{"activation": "swiglu", "norm_place": "pre", "norm_eps": 1e-05, "positions": "rope", "rope_fraction": 1.0, "attn_scale": 0.125, "tie_embeddings": false, "parallel_block": false, "init_std_o": 0.00759, "init_std_up": 0.0387, "final_lr_fraction": 0.1, "train_tokens": 926500000, "steps": 7069, "dataset": "wikipedia_en"}
MLP neurons of a small language model. Each row is named by its layer, matrix (gate and up: input weights) and neuron, and shows model dimensions 32-159. Each number is 128 + 24 x the weight over its row's rms, rounded and kept within 0 to 255. Numbers have three digits each. A neuron's up and down rows have the sign that makes its largest values positive.
After each neuron's rows, "fires in" lists the words (lower case) most often at its 100 highest values on Wikipedia text that the model never trained on. A number after a token or word is its count.

L5.gate647:103121122135148158155098100102135129101164136116137135124080138156102150117097170093118138088107102138161119129116097122128114155098160107102129114142103133139116166110137084181132102104128135157135105158101108137091160131160099128157129141141139150125117148143149098121135146091135152134161139143135091134099154169121079155131089096143171133118109142107089102121075145126155127114092
L5.up647:131139101096155105110100104173166125130123178159101133110147157114133124178147162163115104103142130132098156156101131122109107127137123087113121146093102127128106095138172116114134137123092137141137127138134120156116082119121118074153130120140126121155130145109129138126109117119116164074118100164155139158108121085114080129122106140121234076131093143122160128078148108130140143105117
fires in: "to" 74, "and" 11

L9.gate560:107108122128099121094116104120145124142139152126148117109089123113154160136133163115171113099096136151128118080136148158142136103125100102121140125148161126137154135151110113129127120090112092161094140100115125164137144111141105127142099104111151095124153115144143139176139148157161115136123139167078145178117126126109119099130136089133111120152142109114110098140072127109121062126113
L9.up560:131077121101175163142111134185108149124086124110171120118140119127126079091114132140140168120121144120144132132165114163112129141151132149126112157154143133134101131136105117083115139122118121186094187134125113137139080125145167115082113152150127086134129119093132115071099146129114141147108144150110126096172099112096142137150133159179141082184155109125134110144110135104150101166094
fires in: "on" 85

L9.gate527:116154145138108146119122123120154121113116060128180089154134127123159148141120164146170115131140159101128102147099116149089130116154121134131113130176106130098132108074143135143121118131132136176154158136092126116122159147142159132117093065157101152168110124174137141118123107146118118110098141104132113135151136167148086175081131128182105118112173098135112142108111125150124118137124
L9.up527:109115149136107110125130171131109097110084154158128126139090124142117106128188124132147114141117102120099111135089125112110125103126106131133143139125156101101091110084174151100141098146135110147104117101121131100134145128092119088108123130086177144130121152130130157099129117125134125119129142151123109148087142093114165103094169182117103147163085119135099148170167110134118162178136
fires in: "an" 50, "one" 37, "1" 6, "each" 5

L8.gate316:168146105155119104066104128118168103146128137182073143114116142141079070135139144134119072120101132157141150166117172107137104154098120165140137097098117168082152130153095100190145144136103149117150144119145161149119159153092124153149122130117117151133116132129110119128090159181115135123089112090117094102152149134069114124133133163149157126157134117101144120115109127134127139131110
L8.up316:098119135145124088124131116123128128107115190118121079118157093171096107147150133119156105091103093087130175150130138142099165165162117140089148161115140143125156127148109126093101152114167115134129118112112141132101103121158090094150118127118161126139151108155140113123148147102113102137132129123143098103127157114123105117145166146132144124144170079092128155097138092146152123144135
fires in: "of" 16, "until" 13, "to" 13, "after" 7, "before" 5, "following" 5

L6.gate176:117139134109131138148166123172163126149153092154118155156113137134106096156158210116105111134089127123139137129119135119136127126147102155113164140113138150082127109156155112174153148158129118127141161139102125131085176135116148137136117094136095098093101175161113137157161149140134147096108109153128164097119085125107151108146155148100104154147134124108147096098112131119135093153115
L6.up176:118129120147081132137153104157114124125093146151127153148119122131169131120100116094153143110100129109150113164140144138122105147093118075143133127129140105130155129120115094125147149150133132100114121152128118136105192177173094154118162127129156162130119164116152126136106112165119128093116131149108096135157111124132139066132126097111136108153129122147088095120141092111096096136093
fires in: "in" 61, "to" 7, "on" 6

L6.gate664:175131101142167128104140110100102098133159135148098123128142083139134139152155150122113104128116097135134137098129124197141109132138092109164142142102119149099138136118113102151130161164146135150146170113144126148127139104088099184169123084142085125169129184136159147138123109108141171130079138163103099116150112161145115122132153125131114148162173144146126085100111117139153118144126
L6.up664:130150127089144094112109107158124132091119142127161103128101141125105141123116158106203104123142120110107113151136119124124134129123105177156124152136112105123137110078132079160115149109126133114123194123137115148114133117081121138141124149175134149113165101129133163156136189138118068132086137136118163064105111130141156120165089133134170132104117093116152130124146177130122078128125
fires in: "to" 20, "of" 18, "de" 13, "van" 9, "in" 7

L10.gate410:141135159135106155142164099125119190147139138120131099115141102117121149142093142098101116158120114082146088164098072122162118112143127083117157074166141160097160108085174152104146156179143116128121104108119129115118144119122092102136113147163121113152128113127123103152126113139145144112119155112159126104109144118121169115123126146146147126127091102133095159135137119119126137091121
L10.up410:124133138164139113131113164116108107107124147143163143095134097173087078163167153143138119168130094128129155063126118106059133157109145133131134087118116130146115142121152125106125123128109176111113098101123111095167126201103164103137154138123135146112182134115144097141099119118152110152139149123136092166120172152121120106130131132111106108152085120129097157124102119139132175150149
fires in: "a" 75, "an" 7

L6.gate146:156118067195138106128127140135117152133071195143130135110088134076110133139146167142157139143105087121158138089097099153168140130153115168105127101103111147137103109110100136109138147123169130124118161126084132117129136102126095117138101109171133116103128170135148162155129170117122136100100123150138159136147143126115151111137142145104126129153131094112106126127065173130188092111156
L6.up146:094130104087091131115156109160163122133118141134101132139109103120141159143105086167135141111097120111152129135117141083140114084134097100124139126138112107072120139116121187147128135129099126150181126140109141113158146140154094140108111094121136102165129096121123114153118112136117126092117134181098111154128124158132107145104128132121139110115142113127116152082144131157136103132151
fires in: "before" 17, "of" 13, "off" 11, "up" 8, "into" 6, "at" 6

L3.gate431:120160107109143074096137112140114144111170129155099128102121088143153153110139186160107090127141122146163153118165129124136178139141096103145138116117151122110102144124105092109118096109125114130086137135126109122137164133154074164127137118164097104092117153164141106135131106180094120095081105100137123183093135128143118134108140118147138100151127164121144125145088186150155075156100
L3.up431:185145100120134112104161068124137121116126097169114104127114160132099167115119136113122119156158144123123137154125130145115156118138099137118125138126140168143131120171120106127125133116133123085118138154148159099137142161186164144172113137172111114103127124139107129122134143211145129109104100111165090151133128141174145087113135107124112135152137122053113134167149111135131092102078
fires in: "to" 40, "born" 8, "power" 5

L10.gate91:114139127131102109122087132106122196128142109124145108139109149195135114098158128143133102107107119161143107117098095119101124161163148133088115115129119136128122108110115121137128128124120115156115137133150078110171098115126103125130083136093101108110126098133146146161162098154157110154114152148137143133125131122101106139153141131123158080190132112154088127103125141119104182140100
L10.up91:128112136164110134130136134133121114109115097098152140095125139169161125114137118175147130123100122153123108080126126127142098154148124161111103163100107125135130128110124118087168141104115132126085119096119115085155135131079141149114148143126102166085121121142100121103126139166118125111105097127127167172088101173087098129163122153154139122156108134125142102116160101165159122137130
fires in: "by" 32, "on" 14, "after" 11, "for" 10, "upon" 6

L6.gate388:150134125106117148147128128151119115138153148125089129128183155109128117098110102161167078105161102125141129116145111101085145116148154149119159106111156121115110177072146151116087116115161137111093152095111102112120115099149133153105111111125141141137113135111102114107110074178125122125126110140114080136092157148093159132121113132117128071117121132106133178077140151129181144088080
L6.up388:182114126144133098149144084094121090087140154096148134111114135141144119136120157127108114119106086128129131154134120117126148143130163113089134091132115091114118085105148164142126133152101135139151132111145115093119108157135114160097104145135090124104122105139116158135132106138135135116126145137133121100082136112123101102118067173108117169130110136112080153118166156125090101115100
fires in: "to" 29, "can" 17, "an" 8, "for" 8, "women" 7, "men" 6

L3.gate711:164123081103092139150159108133099117129145123118125100136137131131092077178138118136124088144102128123118138121123114093148153087143113117133112164103184149133087153125137129139093150117064139189104174098098090120101120135182135106141128154145114133117096190145151144152144091149147124138112116161152122137117124112111126177158148135145171150158121164095123136133098140150087139114113
L3.up711:111135092082107124148155093143113130113156082116098109134154078142146123162121114083133152099115137103112133132146118082100115101125144110127090125135163117176109152139150134111128135121126090154114106178141137117178117124160118105144111140115158120092127151172149133168159110094167105107125137115122152117117080160171159161130112114109135097167099149125154155098106103151123104136129
fires in: "into" 21, "to" 19, "east" 6, "bang" 5

L6.gate773:122134163113126102140150120123135146115139113131085129077145130094122147139108127124139135147161148107110135136122143119171135161121136139128138127184092157130145149157140160120134125125127123109187110103139152108112107131119165120160117074121129140154153130122106126176088133147110173113153110128145113110134102156154149125124070168097155094117140099143158129126176128084132063107131
L6.up773:102130143115148145141147133121102113117128093116154128146165132122149122143126133132150180210080114131169103113108124141152165122154145182142130135110098110133162087132140095135150134108125176165141110137129094167173173157113148190155093126111114121108097177107140139122106132096131088144091091127143109124179125097111122132128139150154137110176107127106154107150112133131108141132101
fires in: "and" 47, "but" 8, "later" 7, "then" 7, "therefore" 4

L10.gate699:163152133203092127079162123116107156137144137138109155129139131140096089146165082151117097110148170111138122114141172123106107121126096083141082146158153134111122135095169144126141160157117165153119151117127127102103159140121134135108162135142142092123129112130174152124155116127141118175111142110121121141125129156109160111136121164118098181126116083147134157133149118149169136135128
L10.up699:160183116147077149087146121159139109115101121140147068074132157095111141112121117122106137105124145133104121096114103118127160104122137104152127112137150120129153131141132147133133104141136109122105118122142123148094091147129140133074128131160153112101118144103121049137120120112136128169123107178123131147072151144127127104172101104123175123133141154152098129117135095105165120103118
fires in: "at" 23, "of" 12, "for" 7, "by" 7, "to" 5

L6.gate617:159156119131121131091113151107149121148099105097126162130111104105147120114092132139153102115107130132133122101134118118122104124154110137110112129102096120077083137108088128190113169131150180135128141128128102104171106129112125149079090130128099106092135122121130146138108125155131112182118103141148141071096073117135163112147133138118110121173098138127112104123151128111162109120113
L6.up617:118147148131120093114121119126125137151166118110129124169084157141129109116116172130126151106163154096097118115137094119115143102097146122107108088152139190128107133129174134139128094126118114081124110134105137128129103158146104125135116156148099128101132149147166156156104085112134122168129157129152145121130115116160164086116127117110113152127137121156118110121108115118116118085151
fires in: "that" 50, "which" 20, "with" 8, "he" 4

L5.gate319:120101153132132122178203138103111147174129133135180077163199136101123110135109167100159113158125123176103122126118110143128126128143111089127144144118107149119120170109143106203093151142118068101111112145084124168129163153152117126156134105121118095115144129097129137175127136101141167154130130113140100152092147133118159142108131159106115123109103148129140136117145147109107127091121
L5.up319:127135123139150132128147123081115117128072142148155106172123139107125123155129127123102076132098137153188100096132143139132123129168171129142152097148145140097145183125138132160123097169086127150105101077125108133108114122127111089149145131139109103134125127138145139134124148138136164156153071092080131136104128164095123127152136123137124064122084109143127116179135117084148113153099
fires in: "a" 15, "s" 12, "with" 8, "states" 8, "in" 8, "from" 5

L8.gate469:125103087122129147118107141080161148159136123125133127108071180123125123169093130080173157127107142122135170152123094074123128129095126148169127121152151135080120154133133138145107155128092125162176110131115134134122120128110120134094107083158129124117169112110106092174150122127135134129110129061141153079124108116116146165116140147124143141147170132175108156139105115138161095141122
L8.up469:136121092136097139134145117121164094110098145137150121133137135097081123107150148152146158108103124111116130134176118135094110169157106151147122164111160132153134163111143147149130127149093128111143169122077132129148113100125164106085087112141127147105086155147098116121139108109136131152103136091175141150147147139151122098119102154103095114106137130160133135124140149105079137090105
fires in: "that" 31, "this" 16, "which" 16, "same" 7, "what" 6

L5.gate428:137130136083139094114117137165139093146146134112069173067123119116159111130144136161134149130093089143110172190115120130122097138106091115161128119176134169110122123108131142117161162087137140154149146126123130121099152146134166148129119138166124131106130130124102133135150097111135173127072128174124159144110122138143093119125152166141145157082116125179096132121114129149148156130109
L5.up428:112140113107069085108152100153106079100119146086154119093077137141101135111129134156096070172104107139155120140172119147113152130112139120110099096108134150106159147145117117129117135089167119149166149138133114107120128107142145120128146117172068151089159114149126099126104135107143085121121109181141150123110078114112151120141099121167106140112163156146119131113149168127153137166117
fires in: "in" 18, "for" 11, "into" 9, "over" 9, "to" 4, "against" 4

L8.gate718:139125142165126110132132086105147162147139152155107120174137117120111108115125133131124107140119151103127170167148122149093119124109110095146158152106140109108127122106120122115125126134122139156135166109149130118132161159170170170114151157167113123086097132126175124170096090156146140153067130171101136121106122124081167191123154155145087185098151135102111142161107084160146110159074
L8.up718:128150188139119140138095120074110090146134141134100114119120128156159137109198129124126134130140103152138158188111184137180119118157106135140109143148137120119154144126181130123143111145101123145129122129148117120133174081107145120157133134135130101140097142124185109119131100144129136174120091132144151158123116150140138130102091119156145110145139106142128132174150124089157176133138
fires in: "for" 20, "during" 16, "a" 12, "of" 10, "an" 10

L6.gate252:083110133143132119132152163142148123119121109155151113180143156170129112104117141103093082119109114103136117169100121132151111143136176093143117129120092149097077125097142136130121138141106122132158123108073113078109151122050152156149090150154110162156104134138145104149086105127116132136122113124134153149042086116117093141126107121154069115115138129138136126173095160136171139151125
L6.up252:129140097114134127134121154167164155112139105136169106118174136125106104120158099135137111143167114138159114132123142124124102120105141085172117074113151114147141133071106147157174135117136152113177133127163102139073124108146140112087150130140136117137126139126101114143157170126129141155164129144113147188112123146140126140101100153141164128106194108128107117158138133177149152122101
fires in: "and" 96

L6.gate446:129163099142138097121165094100129109126151070103151119131136150121122136149154112143116127147132168146150136134080125142132152144120156137142133149126139150133130167181123130159122167122095119150153160111125141147092133185153153109166120112163094106133150121129148117169124125118152115135176144161107166132119124114104164115130099096175142155123107097137158121156149127122150138156105
L6.up446:169165136084101111167163129122142111073164108160127192135142115145092126120076150133119164127152093163171156133144176155140087169105123104137104141154093085099135153133121100181138174138106121141113088132139117182125137167153121119134170107138131117115118127091122110160118167140100130090124101115111149146123137128134096137124137151118112144154175158107155103122129117159173135146116
fires in: "and" 54, "later" 5, "as" 5, "particularly" 4